From a checkpoint of a small transformer trained on Wikipedia: 11 layers, a variant of Adam for these matrices.
MLP neurons of a small language model. Each row is named by its layer, matrix (gate and up: input weights; down: output weights) and neuron, and shows model dimensions 0-191. Each number is 500 + 40 x the weight over its row's rms, rounded and kept within 0 to 999. Numbers have three digits each. A neuron's up and down rows have the sign that makes its largest values positive.
After each neuron's rows, "fires on" lists the tokens most often at its 100 highest values on Wikipedia text that the model never trained on; "fires before" lists the tokens most often just after its 100 highest values on Wikipedia text that the model never trained on.

L8.gate394:527538538514490516556539506475436565560524487509405538523524521469505490462536513456503503473527418495453497448426501512560485484485554465478512491524567562512509510535471474458468506443517405460491496601464467486523462466553520487402499511516502518522515499496437460572532540519577470466453505540495525549449533473516509514503500505371494470563463508520496447498455509455497475515444531411582508551481509505462540464551485504497500435574528506557503498462530466480557471453576538471598478522490468437492469454437520535516470451569499514526468493568505540469474459489483519406
L8.up394:512489449513548510475424490448544501424480452516572496524510487446483477562472466511521480465494487520481505527513482469513404506475490581542463478604527454394557529523487500464444492492496464532507484495494429534540511499502483500532481518473443486482462553480560523505541468485427468519508483515469494537520504550499475554545597559593513546548487454528478565471465548455524516496523465516507489529558498456569496456487582471477545511506469505476527424421479468486516512505545466515465569482536469527521469443516508575476538537553491431486607411605548503517442557530487528475
L8.down394:517549428565513455489498560494449519476445590519499540490456461509544556489514555483482499496469484578512471504527562502537441481456562485550534509502426481585484501530496462564501532508562449523508566544519562525523559496485593508529580456511486532432579502485527501534482533503546498522502562491496553492440574454498481447459450477501464546554445480527495457489567519490490548495493504425478502516491432530434496542538519533514522489473495502467576544479507503494626471538495525528510479458471558472471507513502500543415484477575502488450581550541451442531473489514471588463
fires on: "1"
fires before: "9", "8", "7"

L8.gate379:515467569512508446531484500450513519563493467504498516510528500511483518495472543519543517512454419539485505460477503479465452490482534544467415552463496512494486505475504546519589511491577421518531543490531542509499465524508479477471532480448406486477491453538497464477529474479541532516416553478469448481505527485566413473431535510572497530417427464484486510404564524500505467473432526546532462401513430491458531476493489479551526544509519421558456526482560512455470436491494516581513528486574502545458452523456502498504490432552475494538506536468450522504559394400473498466
L8.up379:478499527477490472561450490450501455485484505467506563441444533503508523532484497492490513479459449462489485542510490476496506530540477516492417511528385481437466508450457583500588453480542498480492499483482547485436523529496469461467541550497494427507404479515440501488494511504462455417389512487516494565565484515561515473488457462533473508456477408488494455492550547459525484509471491512493517449428477495543542594515546470528512555470534520526476460574514454454501542526508506412559536455551564518466468572527533478521466497499444486478488541502395410416525453458496498529
L8.down379:475531543543575498505595503531560436431476511469488490495494539538515482429488555476466497474457469520473544443467524511495500440520461491394481521498506466513463497420546515539478528492492478463487390480508511456535450480492518492542495556501440447473469414457497510505467544475520440495511529524499426520492556491448553567542571488447464456469485496510562521500481543539514561481501506486543433449507512496515494480511503564517504496465431528530349447485506509468567514461515490496531492464464413515516545503565506484634540499487419476541488467437490470496479483529536565480
fires on: "ed", "ased", "en", "ied", "ted", "cted"
fires before: " in", " by", " to", " on", " from", " with"

L7.gate341:474488441484561466537545491519511509531596460450433492381480536506476506495490472528506540500536480509484496520404470517487452569427464544543546551551568518549566564506448442539583491537427450461505464516523573494465478486543565477525536402558547433473487540470548446450463480548532454448540511511485518556550538544509489545468543445535547498463516445468536482482492470519511465514447477561563474516541526526497515478489478545460485491461529483552524512492458507513566555549537566452527473519475487513484477484452490498515473486482506473475536544534571533447490593477543486565
L7.up341:543472502514552444490525453478461469401444506590450495479528508476531452525429531549428542500405516556518509571466553520447529510491492461552557493510547491558491483532504485435511457473493532458484521502527518510486530443505548523447555523465533429499472553499500473470443512490534485569535496436545503493509448526454397513460547399540499485479568512474541484494475468475504593557484461576510488475518534467526527439494541484486548434428499555487546557502506447512548532514540540448536480512569476517552498524511411500451465497458551514443590500505498569515483509501523458534
L7.down341:508477470459423534484506470567538533420492541443542498479498450494487506497503546507505484510473500489513564446575456499519529486543462525489496499475520428495515491540564480526508491461526553568514399502564533472527470493527510480438437529469488524395462480480438481502508456500500500491433582471488486493494472519493472523480493504532560492459554473517469523449439485488539535483502499539502524549491463483509511481397494535480488488548516456472528413539487567526495442527488505515442524455495575415599498413533439521487594557448478498498453415609470509450526515461575572505
fires on: "th", "o", "ay", "ec", "il", " can"
fires before: "or", "ar", "on", "ft", "id"

L7.gate362:475427604497482483567517513419462534577454561493474521491519477483446499515493520441480553546521496540532514515526475469423456528465496444598508450548521460545544515487494470498509464569489487498467514458554433494482511476479460462571482478502487560432560468431455478451512518526574519418441539527474580506519543478541491485542469537467530455440500508488531517459577489472575446478417493494508537485491541518434493478513416502534525539543518498499530491506502546560471497496525535460559399530525463520494502572494553510501498515433504472513463540556568438548457469445556520487
L7.up362:450479585515549512526512480446462447585481508523504507543531496512471477483465551413479441504524456520511529524523449461460452491446501498525515445544522496491478476447545456471454486576478501483524493485546445417459539484412505438574526504518438544482489467469497507487488497505510559418450524506454482491458464499526474484525505518516538459488539504543482545498573434494535421499486549602527526462545472428506445501457451492564499489518502543511541565540512529430503522554510491509520500616500385505532502560510536505527452440448515466481406519526555557522484466423451469486
L7.down362:522537499470515471555517486506503448458463550520571469576529468494457575486504509465416546546545506516557490527491461524478496513529501450552570515560498521466535458518444470550529556495494564558498511476490543507583468494498488574562461538516443518478525486563490508463510515497523500532466496543472475517467575517524483506573508530519434535494490533516547532524581482473494507540514491511333551495452592454501445529510497479426537511489546533565447516490554530471482506450483554543479501508432454461505480467496479544516432529524526584480491386590502520519476512494548434507
fires on: "f", "l", " pl", "pl"
fires before: "ore", "ess", "ace", "u", "ac"

L8.gate142:455455565536541531442493513444511543543502575488425543443500565456433540545488520529549495527500497565531478463547457552535493530491496488483523497491509463492454497577442533502526539538475478543531495409575479507517532482561527493561522462501511458439464554460510507493530556429486564522458515492519492450464480470458544499476503537535557482423456494531553520529487485506507499468538426474558497518508496490540507515514457490574474469498485482464458479499450434425490490451445538486414521572439519485482510482460505634525514490424516510555474453466397546537510446518458469588
L8.up142:464508567505489548493505525433506499531542485487453505503510509523461505561508442494543510493509496548552577505461500496521470481558526424473417561497500544465523569519491565521495533476552492444538385512526516600428496521565536454526500528431531542497486587491522495526506577489463501483435576477580485528542453508511530518528491556524494493492460446487517540531497568482540475507510426486534566491493438499533529465466494499528564444531502499487479516520513514621505411443512533451490543467463577482381528563497492496468492460467403504515515537460525482483536472511489547526
L8.down142:531460511583537480501498537462456385505545459483528451454520457464465421497496493471485510531486589410477460514552475506540500533483499581508580473530547516480497404483466466477488560555496464612477507527446512403497514508438586472535499486490496510505561573469525546535557552474485481502484470530487518443498469510469536507464452474475521480524475475452524510464461415489457493477471528547561516519525508487625497552486518514569507472526478510510484547463480476458480512592424484480466466566481542492528492466524454490481536514453475492521547446512411530516494522511476558562
fires on: " ab", "b", "ib", "ab"
fires before: "out", "il", "le", "d"

L6.gate293:461458526444463395486513396459495546565459472483443535512519460534460545491516538499513494537548485482545475458488464528479410580513411512456443460519540518551476527505503421510481516480562524547468496485514551513432441438432480469441461427494557493557564529505485509443489530521512539465463529489462411492534507515499486518475515529495557460464460468561536512464524521508415522539493507560489563454568503495503472446545507502556545537436465439432521465564497467519493516449492545513559470448498521451470450511492504489480422511464469447489446528581521416473495492496502485463
L6.up293:437474473445454456565515474482533561567483518550464474497549481465427577460542527452453518570470567509581499478549457441463474547409491525543488409510487538512523553520553448537493514563486509423489474496516534513478510488490508505436490538547522479562548500465429520457483498531546562501481487450513485460460513547520434494560574523562529474508466458538478523432545473526394546547532455498467511477551540467485455456488545510488534529490492526596553479592524505517505549456511517497483452555443466522523508500516559525519430510497484453421489497518513505447500540524476477429
L6.down293:500454534486487511552492464528508477594511509480531491528545493525417540494508435493446430582530490517574525520600524509462472511480538494515583501607513599485530485451454484583473584463457483484436497419519455447550499532522488540480442486488449503471535483514497471455514600534509452525499485538428536490504533475494483465474523491518442480533488547500516511513518490479452544531500477494380487485424507468486560554524554518473601491527530552562541548452503466522455527493484526475516495478456494540485515508509540512583434482487516514497483471565504548578555522520489477439
fires on: " pl", " Pl", "g", "pl"
fires before: "ace", "at", "ay", "ac", "ant", "ann"

L6.gate361:495454441555456467502473472475492527482487558468552503531436526535464556512513487463499468465462455533524438528448482492560532519501471525516473501532536549514560529575477534490518527526490488563559495502506493490494504528553614506469500469452460477464488475467463508418557527454474501560547480485538567466565483504531508560546453560497484468500461436431539465507416485471515542487429484497572477510531521525511490469516474504397478472540548540429500504570516478527497547442531576531499482554466527536397532498437576498535507438456407518458510490480461418461512514487396470465
L6.up361:546528477531486476497570499466424449479529561524491543572455491560521526470420476490593432533541496524449512416505538474567419507545486474556490480566461485487492480547526466481560453521456511477451494529515558494520529545566534506552532509505474542481383563518470520506520498498515546523508490463482486496465483479522474536501474528488529532522445481404486497522414463384585518446446543462563549528473473519566491474537477509484539511470550502551512474436492513541480539476493500475483537519537484522492539442480505519472530477403523489499520604487460444546498497473480542594
L6.down361:438546458482598483530476459446462491556526533535420466512446512485553503496591511532434501493512512501493459590544481497508464461467484498523508458477566501538522493511476547542494526533496525603544396496509490493473568492472486520463463535530494445484511594472526515550434435494502514493481526471563503531579520529544529532483538493503503534488498507514486464498484563586551547513473483525524496593498445504526469522501480557517438456548534542440533492498499469449432539493518558485397548479372551435489471552462483516565487501504472430523460531556494476536534482523552509510
fires on: "ab", "ib", "im", "duc", " te", "te"
fires before: "il", "le", "ly", "l", "et", "ed"

L7.gate269:505498509470519474552575522412502495456498516502527503537490484459482405487479459457540522454527540514493446441513528451547500501486522488543493573495483509439512430461530488539586524454505508478517518530500451467551507438508443503516521438585545486508457530504538515457520562539537517469462554561548489428489480588548528491463461505440468478498505513481505424462567519393559429477519533526534524517448551500487458557522562507516552516531533430422510479482454551469533520451476501548562539464473541564460536543543490534420489462418511437516544466537522557439473469499463494447
L7.up269:521465540541448458477473490485456461487457452494544507517448495518547484520449591429560613452559536407502569519546488538458523483499506468531485543517503522485533609497512483461547475541400554415442519534500500584529478445507493477518496442501485522434517568488522522468507480503449505572490509503430517517455451505548533539458541508461432423509489458488470484467483485467523493499495548538476520507477470520460456510535530458514548558449450432525486476532473537521484458412460595516543465464559580541538473557518489538487557497470514500563515516479527497581459496486494486529
L7.down269:541508500492503543509527511533502521474454483537477477537433436495492481446520483501634452494525485488494451467498541486488526516501540480511441570567537466481523492515437496523444488471482532502556499604478476478483484485483538556513440536428488511425574577497510563474423548460472487481480487432521501517454529482512498546519426507477449542544418503451477541495455506525572485490542581468389458504519452547531504519491444423581462482437552467441466523443578524566560512487547514519490481539507441510533452458486456524549437458547544470473461528483496491496552457524493520522
fires on: " ad", "i", " Ad", "e", " Rep", "av"
fires before: "m", "v", "d", "ous", "ated"

L8.gate478:468536533492548459552453580458472528481537540515514531540509451468515532516489538461524624514475439532482473498449542529494489527486514492525486575486505477486513526512430511537463468469518540517483500552556420482411416532511562554514500551593517538469492571547541503470463519513482465539494563452486485473516542518514559427511510494482410473497488568638443546535474502538595532533506508480573444451504578545593524514488540463457539454471459501511544459507486505515543498530548533551470570489523550484497540497506526531436475541510461515451522511471529479468463509468531467510
L8.up478:446446494525491455593493455540551504515535510499567474407499479474469554514563505460508628423491469453478419480454525462516509497407440451541412536470546490492489518537439464464463505549507526512475486519540496452574545523478474545471513483590491454460530532486461490523460572535480529544496497469471487478496565601554517516516515500485447485534548550554484531584509456490506565515527451469525425472519530489512508438469503495449558511560503506472503507521460494468422530520509477490510537492472420501479407512453438542471460516500488480452492516446513505448472490543436459495
L8.down478:541523426562475532507480485555513424472461568494450480546469417472495495488533537456473431458578484430515576418500465463493533451507510521508527516458434474503501469527475440524475521553499447461454543502530507477534554454523531499514511495447468535551442482497546503583429495423614512443489446498499447537507484497519418509553501513468486549474510498430476499554444507536538493489479453468552556515426503505539502506555498573542510489445514459546442488532453464506592519488513527494516511474426482501507527526480437456522373555525488549499478513452492514471513545540475545475
fires on: " pro", " |\n", "–", " –"
fires before: "|", "duc", "1", "f", "v", "|---|---|---|---"

L6.gate369:524499461512495482500482464462480513474504597460466587466365546539546527498406530472474505540516486450479453472515472500503576458515471537568464499381531552531489477555487485496490532496459485478500467490501532502495559495523467509490462514485523510482542480522454503538532443519479484509475424507466481422550541510550449514442506519446452508482513462489493482439440504482456437501487455504512559480462468457463449507491508561586444533476464482547488482469448456513513564479502454478535482425523558582456510419537587509444507483478564475434584473534541530559554458555494473460
L6.up369:539522550461444484458504483531543459467525491487454569523532470487594553499514512468547525525442525489467542394554436422512513450483577500464481487546529574502525581531513447508531535570594502509557437516519518530569508507527499559498511410502496445505507545439393498508438511440443574528518515501468507546457520515514552490450473491512530501497508527438526470514498507477511462542492564515502484484540532491494522508522473490580488453526477563491497490530513472517485560524420528487475525475436482462454544498496515473484476530437536419500451492561627577490532545523473479527
L6.down369:530546546516447466492451514595530513530452451525543481533483525506504478486463520474559509466563428488541503400518419507539539524495462514530439518535471503422549504481506502572533432497522543430503449463518483475519405496516619484465532547440494448496532545501635472477483540481503510499569493432571478530491527513527470511490466490478417474499491513519538469478480480541496420511464488512467410488568525488471539501535533485487577515521484542481415534464508485558444445406552547482584503474471520464479465521490473479528534503484528458487508561473547514524509509559487509515
fires on: "al", " ad", " Ad", "c", "ol"
fires before: "d", "if", "m", "v", "c", "he"